Weights of a small GPT-style language model, trained from scratch on English Wikipedia: 14 layers, no biases in attention or MLP.
MLP neurons of a small language model. Each row is named by its layer, matrix (gate and up: input weights; down: output weights) and neuron, and shows model dimensions 16-111. Each number is 200 + 40 x the weight over its row's rms, rounded and kept within 0 to 999. A neuron's up and down rows have the sign that makes its largest values positive.
After each neuron's rows, "raises" lists the tokens whose logits its output raises most directly, leaving later layers aside.

L9.gate450,164,157,145,251,220,164,212,238,171,186,180,280,197,208,214,222,237,217,149,202,191,200,247,156,241,201,251,230,317,175,168,236,220,159,267,232,265,223,302,205,231,212,201,173,180,224,221,165,187,210,164,216,209,220,235,107,222,209,119,222,203,251,157,180,219,181,270,271,223,224,153,232,241,234,157,191,181,184,135,187,170,158,210,253,146,191,159,216,167,204,147,206,200,126,155,196
L9.up450,139,178,220,164,202,219,212,160,200,165,288,220,234,207,182,267,263,262,171,184,140,189,152,178,168,196,154,221,296,145,156,159,192,203,259,204,107,231,290,224,240,192,147,143,240,173,180,187,149,174,170,228,122,225,232,215,201,211,155,197,87,224,129,181,212,244,193,170,147,267,201,137,270,257,229,235,209,202,200,220,260,162,236,217,206,196,242,196,187,192,174,190,159,196,189,139
L9.down450,213,205,225,164,249,194,216,200,192,178,201,208,180,187,278,191,179,219,237,189,172,197,165,236,155,207,245,240,188,151,175,197,86,227,240,181,164,252,215,182,219,228,199,142,161,153,241,182,270,198,186,212,224,178,209,172,177,240,221,160,199,196,170,225,167,303,208,191,202,290,179,126,216,200,181,242,142,211,162,239,240,238,158,185,159,247,244,156,167,208,197,233,224,313,187,90
raises: "ze", "ging", "zen", "zing", "ge"

L5.gate309,141,149,204,197,214,166,202,223,213,215,198,182,310,234,248,269,262,235,206,174,199,257,141,151,301,230,136,180,181,154,236,169,177,148,192,218,196,211,205,231,151,217,178,171,209,186,217,170,132,230,144,160,214,179,121,153,151,293,163,189,102,245,253,128,179,159,159,160,192,226,225,225,227,147,228,233,237,274,241,209,197,230,89,217,203,156,166,185,239,164,218,200,178,208,214,168
L5.up309,210,171,256,242,166,233,221,170,207,199,208,204,136,254,238,176,242,210,267,201,194,303,131,200,199,243,176,233,160,230,234,151,91,190,191,200,223,171,133,201,239,186,184,224,225,109,224,218,183,233,187,207,222,308,203,240,192,140,189,209,183,224,180,185,186,140,210,222,239,183,193,198,127,160,181,237,130,159,234,281,193,198,175,156,167,239,204,213,216,187,196,182,172,172,165,148
L5.down309,196,213,198,227,227,184,243,204,204,259,238,112,155,208,144,236,182,225,230,205,227,227,185,194,218,243,199,145,167,218,157,234,173,227,199,184,164,183,173,233,302,216,216,194,203,132,211,240,238,214,205,120,207,143,174,260,141,171,215,172,238,221,162,193,158,114,255,131,263,215,214,241,194,174,262,132,198,192,205,207,197,235,190,127,201,212,202,204,258,217,234,191,207,236,173,241
raises: "es", "ment", "e", "ing", "ed"

L9.gate109,270,197,143,210,210,187,185,240,188,231,216,319,214,188,266,149,201,216,153,293,266,173,188,192,125,177,197,233,140,192,244,189,187,153,227,135,276,202,229,253,200,210,237,195,196,175,195,224,199,158,174,192,149,223,167,147,244,192,121,211,236,230,109,223,222,208,214,260,70,115,239,201,163,165,200,231,171,217,218,208,216,243,158,215,207,217,219,210,193,224,218,209,237,205,189,169
L9.up109,234,158,232,251,189,202,188,209,166,163,271,166,178,148,170,241,246,262,202,137,179,198,240,201,202,166,205,254,239,186,175,181,194,212,231,244,287,238,202,163,135,151,192,140,352,243,183,215,215,224,251,149,223,202,216,192,218,187,208,242,222,247,186,265,274,228,255,229,111,191,289,198,116,226,171,184,221,129,178,194,194,179,146,221,219,167,198,203,214,184,205,178,191,160,152,217
L9.down109,205,203,231,224,209,205,184,229,182,278,237,169,237,178,213,233,167,219,168,162,192,166,212,229,191,137,197,277,251,191,208,226,248,240,248,231,234,313,203,186,236,221,240,265,196,273,210,205,195,166,200,160,148,158,196,241,236,187,197,146,250,210,170,204,242,274,176,224,137,196,194,258,229,177,139,172,211,166,249,167,177,160,156,261,157,167,119,209,107,146,201,189,233,236,173,205
raises: " seen", "ide", "ho", "ter", " well"

L8.gate944,151,212,275,183,247,155,172,228,210,206,174,212,214,211,246,167,244,273,168,256,206,273,192,112,188,179,167,212,223,137,173,189,155,215,213,123,139,128,254,264,216,180,268,126,208,144,202,218,196,262,161,206,250,271,175,220,167,217,226,232,143,218,269,180,227,174,155,190,221,249,134,186,202,181,247,216,227,200,100,228,166,196,154,163,175,202,230,194,213,259,226,217,176,183,130,184
L8.up944,205,162,162,189,193,234,248,215,204,246,170,113,209,228,243,195,222,235,279,198,251,194,221,186,240,111,163,174,136,182,166,241,267,190,164,142,194,185,230,191,225,241,243,201,267,188,190,207,170,182,167,188,225,274,156,175,146,257,177,162,148,170,203,117,132,129,196,169,223,260,260,225,199,182,285,264,226,154,98,178,187,117,144,158,168,161,207,177,249,143,196,226,196,156,181,173
L8.down944,274,232,146,175,187,183,184,166,219,208,209,193,235,221,149,205,130,253,183,180,179,161,175,135,238,216,172,190,188,253,220,217,194,236,133,184,151,189,176,231,257,162,204,245,232,189,254,288,167,177,181,220,164,209,137,203,255,153,187,178,241,182,204,197,166,197,195,106,192,137,190,183,212,169,200,144,260,154,159,226,216,207,106,225,262,188,153,225,228,154,198,222,177,155,188,174
raises: "ed", "d", "ing", "ment", "ments"

L9.gate536,253,129,236,190,188,199,180,247,155,147,208,200,178,251,269,243,214,257,179,140,202,210,299,144,251,150,186,197,183,118,118,178,184,175,177,168,204,210,218,207,200,167,195,193,168,181,216,200,225,222,265,129,146,203,217,228,164,226,168,164,227,65,186,134,192,219,197,256,172,234,229,145,287,178,102,187,143,201,194,233,197,152,164,168,175,169,204,205,221,200,214,235,210,177,196,182
L9.up536,248,174,109,175,211,220,205,205,195,168,188,253,207,192,287,226,150,202,151,218,210,173,253,152,216,126,170,220,151,184,176,141,141,198,207,166,102,195,285,152,202,198,191,201,105,221,250,110,175,179,160,154,260,184,176,186,221,263,207,211,222,132,129,124,229,176,260,232,197,131,144,196,177,123,159,126,165,200,152,158,254,144,168,183,248,207,183,187,191,176,158,176,252,232,150,184
L9.down536,299,222,240,188,180,184,163,244,195,220,268,206,201,169,208,199,214,204,256,208,285,247,234,182,196,171,212,235,232,115,148,222,192,156,298,175,234,159,190,172,241,208,219,231,183,122,274,204,214,180,262,157,160,269,266,193,165,209,207,214,220,131,149,160,270,204,120,177,182,209,251,180,263,205,175,185,263,198,200,143,204,174,221,195,213,156,208,203,176,197,258,203,211,172,163,246
raises: " they", " it", " there", " he", " you"

L11.gate324,268,264,161,176,185,154,155,169,171,151,207,237,207,241,172,210,209,273,219,229,172,220,182,189,180,208,192,179,197,220,257,201,194,237,222,244,143,158,218,208,220,187,227,216,221,234,194,192,199,174,213,209,234,221,275,302,224,211,199,171,237,284,190,175,255,168,154,142,179,224,196,157,235,177,325,141,163,202,171,153,178,142,254,185,77,149,150,193,227,239,277,223,159,222,183,200
L11.up324,195,223,150,221,162,183,155,238,128,166,151,307,240,202,189,218,187,146,163,198,128,199,191,227,176,255,135,236,207,234,290,173,183,217,260,192,215,165,147,158,300,245,232,246,260,178,191,209,209,142,198,182,223,200,221,219,210,160,188,252,166,242,186,240,212,190,237,168,188,183,147,232,281,242,221,202,154,233,216,177,205,204,239,257,138,234,197,244,293,257,282,203,181,214,180,184
L11.down324,126,142,223,209,247,152,196,205,209,291,242,162,167,163,167,202,266,187,156,200,259,157,249,222,230,165,260,144,186,211,142,238,233,194,187,275,204,245,177,177,128,187,206,164,135,224,180,172,211,157,184,197,233,231,172,134,188,131,224,153,194,137,200,140,142,232,156,259,216,208,163,184,136,119,107,220,177,166,183,240,185,199,165,161,316,219,222,149,133,137,107,217,261,235,216,173
raises: ",", " and", "/", " &", "mat"

L8.gate815,224,134,208,153,222,223,224,147,152,223,207,177,225,229,191,210,235,363,173,235,159,209,166,206,175,229,187,186,296,219,271,193,201,211,181,246,257,208,282,208,143,175,254,191,172,162,175,245,273,209,170,251,238,160,215,217,218,186,187,179,201,198,173,217,144,238,225,230,126,180,231,201,189,190,149,181,236,109,234,142,221,209,207,161,177,93,246,180,238,215,223,162,133,205,198,167
L8.up815,235,222,150,210,185,183,211,260,290,298,187,240,167,116,195,222,169,159,149,237,168,173,198,206,237,195,155,248,176,236,283,230,191,168,174,236,195,172,193,233,245,148,191,215,200,260,111,272,210,160,205,267,281,232,201,166,197,161,237,188,234,227,196,210,198,179,162,277,153,237,280,255,184,176,174,208,201,183,128,234,255,179,146,177,196,219,167,176,190,247,220,137,199,216,208,179
L8.down815,123,233,172,117,162,221,253,214,240,127,79,219,124,219,170,238,229,249,214,168,226,270,221,205,175,211,224,184,170,161,176,152,175,199,155,174,291,182,285,179,166,114,229,253,220,148,175,180,265,233,196,153,212,194,175,242,168,273,233,175,197,196,246,183,178,260,249,234,211,137,245,169,187,293,189,267,218,225,202,117,173,167,219,174,190,202,185,193,204,210,203,153,136,247,161,121
raises: "y", "ys", "yan", "iful", "ray"

L11.gate56,268,225,211,287,202,284,203,304,248,189,163,234,213,259,213,172,187,208,195,140,206,218,158,205,179,266,149,201,212,253,186,179,98,216,202,211,165,231,244,200,192,184,218,172,139,234,283,169,143,154,197,195,199,308,191,183,279,284,249,210,170,160,170,220,161,222,208,257,256,156,155,244,212,183,168,203,236,169,123,195,144,253,175,195,171,202,216,203,227,146,152,189,200,162,214,165
L11.up56,182,172,243,207,181,230,198,225,213,173,272,168,224,195,210,169,184,241,182,115,127,321,231,186,233,183,159,187,257,173,161,189,190,240,170,149,232,195,208,212,217,212,199,153,163,215,158,193,211,221,288,187,161,274,120,281,170,198,189,191,159,122,177,207,186,187,97,136,202,148,182,211,211,129,252,166,232,203,271,157,212,171,182,148,143,177,218,254,227,297,193,214,204,162,227,242
L11.down56,225,267,241,199,186,214,170,229,259,163,152,194,208,244,211,165,136,166,214,212,219,158,232,201,172,214,226,226,208,235,200,190,162,242,168,196,187,258,256,173,229,152,249,180,139,235,203,201,184,218,262,216,161,191,278,222,273,243,226,254,220,206,130,194,192,171,226,199,234,200,219,210,243,121,175,174,183,279,140,241,137,241,166,134,115,155,184,180,212,188,219,208,127,179,193,226
raises: "ulate", " its", " their", " his", " him"

L8.gate571,206,180,180,185,117,201,202,243,208,252,200,256,258,170,190,255,222,228,210,256,250,247,216,185,223,236,147,151,137,169,221,207,164,189,196,251,235,178,176,185,185,272,117,133,168,229,197,211,226,242,215,226,251,225,238,136,208,232,251,270,199,253,176,243,186,217,130,124,223,197,186,231,198,208,85,201,182,213,144,280,206,130,228,256,209,208,226,185,172,234,167,205,169,218,223,254
L8.up571,183,179,221,171,126,207,225,141,207,268,167,241,218,134,256,252,189,153,187,128,205,148,205,193,255,200,149,172,199,242,259,220,221,165,232,222,208,131,165,199,314,245,224,177,184,250,130,189,215,236,199,190,259,226,197,157,234,242,238,192,262,198,174,226,221,235,185,285,224,223,215,202,177,178,201,153,207,208,169,186,152,186,213,267,253,234,195,178,222,189,246,199,217,215,175,239
L8.down571,212,183,244,159,155,266,210,124,226,191,190,159,175,183,239,252,168,150,199,236,188,183,233,190,257,255,225,268,181,150,226,244,175,227,200,243,211,183,194,196,101,313,188,192,151,165,229,178,234,129,112,188,187,234,260,170,235,240,281,149,186,239,198,171,148,207,198,138,248,176,207,147,238,169,186,180,172,179,206,157,208,203,213,223,303,181,209,168,242,209,258,217,167,169,156,226
raises: "nai", "nu", "rs", "ng", " females"

L8.gate279,200,183,229,179,251,214,275,189,174,201,173,181,234,168,270,195,191,190,172,185,213,205,252,199,278,200,232,125,221,189,127,206,169,200,151,250,227,252,249,217,273,179,185,172,159,205,263,276,129,217,168,167,161,181,207,173,218,209,157,238,187,234,250,254,198,177,173,195,197,191,216,183,234,161,116,233,201,182,220,238,277,148,209,158,228,156,219,207,205,180,178,172,148,219,234,200
L8.up279,256,179,154,216,188,207,236,129,125,230,159,114,261,187,111,210,218,199,168,179,223,210,130,128,245,212,214,118,201,128,121,170,246,133,183,192,190,159,242,196,199,211,133,212,117,207,212,208,199,236,220,246,198,226,150,156,212,166,196,192,108,244,195,223,185,160,315,175,269,282,204,184,246,171,240,213,191,129,167,226,206,303,210,197,177,256,152,186,155,185,220,243,227,200,224,101
L8.down279,236,201,221,188,284,222,198,233,238,171,235,171,234,113,177,188,171,168,161,178,176,174,231,169,197,236,219,162,280,203,190,195,248,241,179,237,157,256,231,188,217,175,181,130,141,172,236,263,148,177,238,211,273,174,174,202,135,243,241,268,284,231,256,277,138,102,186,259,191,153,134,238,223,215,145,261,154,214,191,166,139,205,246,225,196,243,200,213,164,216,228,247,157,215,242,208
raises: "er", "side", "ense", "end", "ez"

L9.gate466,177,137,96,210,161,177,231,258,179,189,180,168,258,188,211,163,247,166,217,238,149,195,213,161,204,203,237,184,213,266,246,185,181,209,200,196,187,253,166,206,180,230,200,156,143,209,263,267,184,211,215,154,218,225,266,201,203,159,303,172,211,218,229,256,214,220,231,158,229,231,244,219,270,232,227,220,192,126,168,163,205,263,213,200,252,180,196,95,205,240,276,225,247,217,234,168
L9.up466,178,166,151,118,196,222,208,272,171,149,176,225,152,181,196,201,229,269,241,235,229,190,100,198,234,223,181,199,221,252,165,192,229,217,212,199,263,213,173,127,157,212,178,228,180,249,187,182,104,242,88,85,192,219,237,177,204,177,199,202,193,196,177,96,225,132,171,216,141,291,229,176,205,249,256,211,174,236,172,260,168,217,216,227,230,224,182,159,213,133,239,240,162,228,226,234
L9.down466,205,222,193,125,226,156,180,149,248,179,205,183,219,265,222,220,241,160,188,247,197,159,252,234,180,175,229,191,185,188,197,197,183,163,233,183,178,143,180,181,174,160,230,243,173,168,161,190,239,183,251,217,198,241,229,116,216,166,198,184,229,225,265,246,188,254,205,139,217,164,238,230,251,183,159,148,196,225,271,143,265,182,194,247,60,199,184,202,177,241,215,221,191,116,141,215
raises: " she", " they", " it", " he", " her"

L9.gate177,233,268,188,187,195,231,131,252,195,223,183,176,130,232,139,231,237,191,280,159,151,167,234,156,239,202,216,208,243,131,185,153,211,257,182,195,202,119,205,181,183,196,210,182,199,130,238,250,225,201,203,213,227,199,153,201,150,223,225,164,240,198,227,223,191,189,201,216,217,190,156,236,267,176,210,266,130,242,168,230,150,121,170,226,183,249,283,250,174,189,188,161,140,212,228,197
L9.up177,177,194,166,220,246,211,205,150,194,247,218,166,203,311,147,226,184,84,184,190,282,213,181,267,269,165,172,199,223,178,134,176,210,226,240,182,239,172,133,194,291,212,172,222,175,204,313,199,165,233,224,204,180,188,235,161,177,205,167,186,203,238,265,224,167,158,118,212,233,157,222,206,219,240,209,198,197,123,195,195,178,117,186,225,173,239,190,143,211,219,230,111,166,138,185,187
L9.down177,209,171,151,177,214,171,215,181,170,180,147,191,219,157,273,224,224,198,198,98,148,173,240,209,186,132,184,225,177,232,151,178,233,205,169,168,128,146,229,167,196,237,64,160,206,195,206,129,219,123,195,234,241,205,202,198,186,191,204,159,179,210,187,198,174,237,173,209,252,168,192,208,239,179,161,216,225,199,184,197,127,146,174,217,178,169,134,239,214,167,180,101,166,120,254,174
raises: "ment", "able", "ments", "ance", "ants"

L2.gate237,155,261,218,187,173,201,103,264,175,222,155,156,162,243,160,222,248,215,207,148,238,308,195,187,185,178,140,167,165,154,220,171,194,205,287,191,165,187,220,210,155,223,214,198,160,240,181,248,169,214,232,126,146,171,180,255,222,218,201,233,139,201,141,179,176,139,137,207,157,236,255,189,169,120,205,228,207,242,211,221,182,165,283,235,168,193,230,186,197,154,114,213,219,244,180,233
L2.up237,159,209,189,172,205,192,110,233,201,223,189,167,167,232,178,185,288,188,115,162,208,252,184,215,201,199,140,178,168,187,245,142,204,231,325,166,152,188,203,289,162,168,195,211,189,233,205,270,172,247,226,202,159,197,212,204,201,276,188,220,167,212,146,196,196,138,140,211,220,210,301,236,172,194,177,205,157,225,206,213,245,155,244,203,195,160,221,155,241,224,157,138,177,221,165,178
L2.down237,163,295,148,178,209,182,155,198,201,190,165,178,171,196,153,154,208,257,179,189,263,225,261,172,197,219,210,211,204,188,215,209,153,260,193,199,174,129,212,242,109,159,214,211,168,229,206,247,225,211,243,209,117,173,175,205,274,173,180,224,204,219,138,229,207,157,181,186,219,261,240,212,166,89,242,148,231,254,178,183,159,214,275,230,232,238,188,197,137,194,178,271,177,179,189,241
raises: "–", ",", " and", "-", " to"

L11.gate286,198,178,221,160,202,180,176,168,169,244,273,238,170,174,181,180,236,191,228,147,211,228,230,202,167,182,157,233,218,184,126,248,166,139,259,213,185,112,186,189,229,172,211,210,185,116,179,152,201,219,201,198,212,234,249,201,235,217,235,186,221,163,174,148,156,245,150,186,141,190,246,255,273,231,146,198,274,210,258,184,247,167,255,184,152,212,220,138,173,278,217,188,190,184,224,146
L11.up286,228,266,151,120,236,202,122,283,193,195,144,165,260,185,172,179,124,216,214,221,195,167,190,230,206,178,240,189,177,191,268,199,182,198,289,149,203,196,293,169,277,245,226,207,167,270,192,217,186,239,145,224,169,218,201,176,211,261,157,140,271,252,154,151,221,204,178,179,184,213,159,161,207,174,260,185,158,183,291,131,227,224,168,153,183,188,155,199,223,175,265,155,208,202,204,202
L11.down286,234,105,220,250,229,138,172,139,188,254,243,178,142,197,246,176,277,182,254,151,181,196,278,247,208,181,221,238,145,147,161,241,120,201,213,208,214,140,199,179,212,187,225,206,230,163,263,194,201,187,196,173,154,223,239,219,233,78,204,192,213,215,172,205,263,213,200,266,262,174,279,238,235,242,85,204,259,180,161,204,188,183,263,177,206,180,241,145,143,266,179,202,160,221,174,198
raises: " it", " there", " these", " its", " they"

L9.gate323,202,181,281,178,182,163,221,233,177,249,251,208,179,177,187,193,221,202,202,97,192,166,272,211,186,192,207,297,296,196,202,206,191,203,206,224,201,124,240,206,215,175,177,163,177,175,161,243,228,251,260,162,161,282,200,220,172,242,253,171,239,201,163,180,206,228,164,169,148,174,278,165,241,306,132,200,277,166,302,180,197,118,183,158,201,146,195,181,175,231,203,218,209,186,190,164
L9.up323,182,282,241,215,229,207,184,233,248,121,154,178,228,241,165,190,135,179,232,214,181,163,179,198,194,219,217,96,156,163,261,160,221,255,206,164,164,230,252,156,268,259,199,209,129,216,234,136,234,209,208,227,258,201,272,156,231,198,175,223,198,225,182,221,233,201,222,204,225,176,192,178,159,228,185,155,256,162,223,172,146,203,168,233,157,168,163,250,179,129,189,152,230,292,147,241
L9.down323,203,159,212,204,178,197,180,197,174,273,195,146,109,166,251,185,193,206,194,199,201,182,216,209,224,225,268,270,231,159,226,211,214,193,235,274,233,113,176,123,209,174,253,160,133,183,167,222,226,225,207,176,130,281,201,193,151,203,217,201,198,270,137,198,186,221,194,249,204,176,299,187,218,266,138,169,250,224,299,193,252,152,122,254,157,139,210,191,217,246,260,218,213,127,153,168
raises: " they", " he", " it", " she", " there"

L11.gate898,242,161,95,215,221,161,178,199,198,226,252,200,209,155,209,177,205,150,213,183,289,199,178,213,212,135,137,249,207,257,172,191,193,206,210,265,185,235,159,209,187,258,105,144,230,186,161,162,191,175,272,235,205,173,207,208,169,224,163,233,220,229,182,273,175,219,159,175,176,172,172,275,159,191,235,236,179,185,179,149,221,162,187,167,160,192,252,267,269,204,148,171,245,146,211,184
L11.up898,205,97,199,203,237,235,195,196,178,247,239,197,237,150,252,200,245,147,197,174,219,209,185,179,95,104,178,221,150,235,243,175,265,269,173,224,212,141,143,135,245,204,178,223,208,186,182,227,216,203,142,227,220,274,205,187,171,178,211,172,224,204,276,149,166,237,201,253,200,229,146,168,132,255,223,215,201,143,254,257,199,137,174,153,166,123,306,264,264,254,211,237,200,166,206,261
L11.down898,152,249,179,210,238,229,208,262,178,222,229,277,206,226,239,266,165,221,150,179,158,130,219,136,199,206,155,210,218,223,147,186,201,224,177,186,232,217,140,242,150,155,201,181,145,207,125,204,206,182,242,236,163,245,235,192,132,199,174,228,168,251,186,186,197,169,225,256,215,262,132,181,277,193,287,166,194,208,134,162,243,211,200,248,131,186,126,201,198,98,151,139,233,179,184,181
raises: " into", " to", " towards", " by", " as"

L11.gate901,251,220,130,173,263,206,255,229,184,263,204,213,187,193,195,167,189,204,178,230,77,236,246,148,147,247,208,167,159,200,174,155,188,179,133,246,176,235,166,237,186,232,194,195,183,271,233,235,184,199,160,270,191,174,213,193,176,279,153,218,132,144,151,181,105,244,235,149,233,142,267,205,238,182,137,252,113,206,201,181,143,244,209,209,137,142,249,205,200,228,174,98,220,135,193,281
L11.up901,187,228,145,180,230,190,170,227,242,215,269,211,246,274,236,156,237,242,199,157,152,188,255,184,193,246,226,227,117,239,171,265,203,224,212,282,235,252,225,204,215,114,283,202,224,225,189,271,203,219,164,228,167,257,234,139,140,139,163,110,177,140,208,130,185,177,161,190,258,221,292,193,247,239,212,244,229,165,182,225,220,153,219,219,218,173,206,195,208,148,145,219,192,213,249,129
L11.down901,185,240,176,129,239,141,252,280,184,182,188,209,202,198,240,148,224,193,165,189,160,138,219,245,153,226,116,217,154,214,166,180,193,148,169,187,189,81,184,120,179,113,137,213,220,176,219,210,202,203,226,173,129,245,268,253,218,215,189,145,189,173,289,231,138,145,190,108,233,190,184,193,178,247,131,144,205,168,236,224,176,210,171,179,222,215,258,252,254,155,165,245,154,145,265,168
raises: "ment", "min", "ments", "mat", "raph"

L5.gate992,168,201,264,235,251,198,152,196,200,277,180,180,196,225,233,197,233,191,139,183,144,211,135,214,169,179,272,200,145,210,216,197,251,246,199,235,222,220,148,263,254,215,198,158,183,134,222,136,226,168,205,179,268,192,240,185,229,180,215,180,293,173,236,223,209,192,232,202,256,201,198,250,189,162,146,218,168,216,169,179,226,155,263,131,187,255,174,231,190,186,187,197,208,248,183,198
L5.up992,183,208,185,256,311,202,243,157,176,179,211,208,247,218,183,189,201,193,256,157,199,248,179,269,196,123,180,178,211,135,184,185,242,131,183,164,222,114,163,177,221,230,254,226,196,126,247,186,205,237,271,190,248,217,145,168,117,217,224,227,188,213,146,129,212,171,231,171,194,177,235,278,213,245,201,190,156,206,231,165,193,166,206,185,183,192,229,185,179,290,205,221,168,234,155,225
L5.down992,135,184,161,176,289,176,117,179,164,223,222,265,208,173,205,196,155,189,192,144,173,268,217,245,166,229,271,214,221,179,202,130,288,166,151,194,221,218,213,218,199,234,243,188,192,177,205,190,211,154,128,284,215,171,141,214,188,161,167,150,165,212,205,170,195,150,147,219,194,192,232,197,236,231,215,164,208,187,268,184,201,301,136,181,258,244,262,154,231,187,288,251,180,194,117,191
raises: "ly", "ty", "san", "lie", "d"

L11.gate945,197,233,182,216,239,227,200,214,188,238,200,169,190,192,246,224,239,165,205,212,211,176,189,178,212,192,212,165,249,204,167,206,161,180,168,121,196,180,222,228,139,180,209,180,218,253,184,145,167,197,193,213,300,229,220,208,209,193,258,171,106,222,102,160,212,181,305,205,274,241,278,163,295,159,253,203,165,154,212,232,235,200,177,167,192,218,185,130,193,161,241,173,267,118,238,105
L11.up945,227,182,226,172,202,206,204,239,224,247,239,190,213,178,216,235,229,250,194,218,191,205,216,220,206,195,142,189,192,225,179,182,253,174,173,172,197,118,178,230,144,141,198,273,264,275,186,173,166,195,198,185,262,228,109,179,183,110,159,214,224,192,148,169,232,197,252,214,184,227,235,138,174,204,249,206,136,119,175,250,200,152,143,187,193,222,172,125,141,159,219,128,258,86,212,155
L11.down945,149,196,195,141,205,200,224,243,145,173,156,172,224,237,211,194,174,208,190,166,217,199,289,244,229,209,238,192,167,133,247,229,219,197,223,214,213,167,179,177,234,200,153,197,130,207,247,211,218,178,220,198,190,226,284,168,173,127,178,178,269,235,162,170,180,110,187,242,255,184,190,182,118,113,244,133,183,193,206,184,217,215,246,136,210,142,130,227,192,220,217,313,163,239,162,203
raises: ",", ".", ":", ";", " ("

L8.gate296,227,205,188,198,182,211,164,206,158,217,177,238,175,250,205,207,174,125,193,158,257,191,272,184,179,220,201,202,148,156,142,200,242,196,286,164,204,192,193,163,249,267,237,217,221,167,204,194,216,136,205,262,154,196,186,155,245,236,267,155,176,156,219,203,148,225,195,118,275,268,270,150,259,182,170,161,288,183,215,259,186,251,218,226,157,253,267,117,175,177,251,176,194,179,252,194
L8.up296,209,209,187,100,207,127,156,284,243,195,147,162,157,304,182,212,231,240,176,216,213,232,242,176,185,204,185,191,230,132,137,189,189,259,218,125,177,180,187,215,223,144,182,239,170,195,186,229,211,175,189,250,205,157,164,161,199,215,154,237,162,232,189,196,250,183,125,187,277,269,261,244,223,212,147,248,216,169,222,230,159,206,234,240,123,266,215,178,197,242,197,234,224,149,257,178
L8.down296,162,282,211,133,189,136,172,223,208,218,151,200,208,104,176,219,206,199,223,186,159,201,243,191,176,142,198,174,189,145,161,152,163,179,231,165,195,131,222,95,231,197,141,268,271,216,171,229,203,157,266,207,253,236,168,240,205,113,170,209,211,173,167,195,162,196,140,201,280,235,178,255,220,125,224,147,160,210,188,200,100,146,163,252,195,177,196,216,204,184,242,165,194,152,200,214
raises: "ment", "ments", "ance", "nce", "ire"

L11.gate527,211,257,190,180,203,202,164,252,203,215,219,219,130,211,118,219,131,185,199,212,186,244,222,239,154,153,212,152,228,242,166,188,156,136,204,212,164,199,240,182,205,186,160,249,187,223,157,190,228,213,180,230,152,252,172,149,175,196,157,232,78,210,261,233,182,237,204,237,221,287,176,203,308,212,111,201,153,196,217,227,163,261,118,227,188,257,275,216,197,189,170,180,189,167,163,232
L11.up527,238,153,160,121,179,130,170,244,112,172,170,166,204,159,215,212,210,164,163,160,167,321,240,198,217,194,200,182,151,264,180,187,124,151,239,199,190,208,190,184,174,235,229,212,274,200,173,231,228,185,192,118,237,241,203,183,225,209,187,179,177,164,200,211,240,224,234,227,166,166,190,179,175,179,192,189,176,160,248,194,175,143,118,173,182,278,214,195,272,245,247,225,207,182,178,208
L11.down527,171,191,172,235,210,141,208,176,183,200,237,215,167,137,216,201,194,213,228,247,201,202,188,182,214,221,227,254,202,208,116,176,228,219,283,199,179,186,193,125,208,183,222,240,190,225,190,189,230,104,217,185,285,243,246,253,232,217,187,158,204,146,227,169,187,153,125,245,166,206,195,229,247,181,213,226,169,219,193,209,266,240,229,237,169,241,223,159,223,160,167,135,141,247,231,197
raises: "ique", "ions", "ion", "ival", "iles"

L8.gate48,209,236,181,155,130,170,107,147,228,223,311,229,197,176,163,213,275,196,231,215,229,178,221,221,204,223,166,166,185,140,139,218,235,155,147,246,199,257,275,200,197,191,178,160,261,230,271,215,151,162,187,153,231,229,168,209,198,199,215,199,151,228,151,242,206,264,149,179,195,186,217,223,213,186,144,196,165,211,148,172,187,112,144,225,281,236,263,140,255,218,234,264,191,193,195,203
L8.up48,251,202,215,244,111,165,231,207,197,194,214,242,241,215,224,192,158,194,201,181,187,223,160,186,230,179,243,143,193,173,199,300,187,206,197,213,295,173,168,222,237,172,187,185,204,255,251,224,249,240,156,210,202,201,231,169,221,140,205,221,169,187,209,184,221,265,137,192,185,152,127,205,162,164,204,249,135,196,119,250,197,186,223,201,253,205,175,168,245,229,228,234,269,201,129,138
L8.down48,177,209,205,188,174,163,279,162,191,196,126,241,216,236,207,203,182,157,278,187,195,227,235,198,153,197,252,160,182,200,175,144,187,175,171,210,266,146,206,170,227,168,133,185,205,205,207,208,210,242,69,172,178,212,198,208,137,334,184,195,194,144,189,210,170,197,206,224,259,144,203,281,192,177,167,195,195,209,162,193,198,185,182,254,240,241,234,242,248,213,191,249,142,246,225,243
raises: "na", "ne", "nan", "nal", "ning"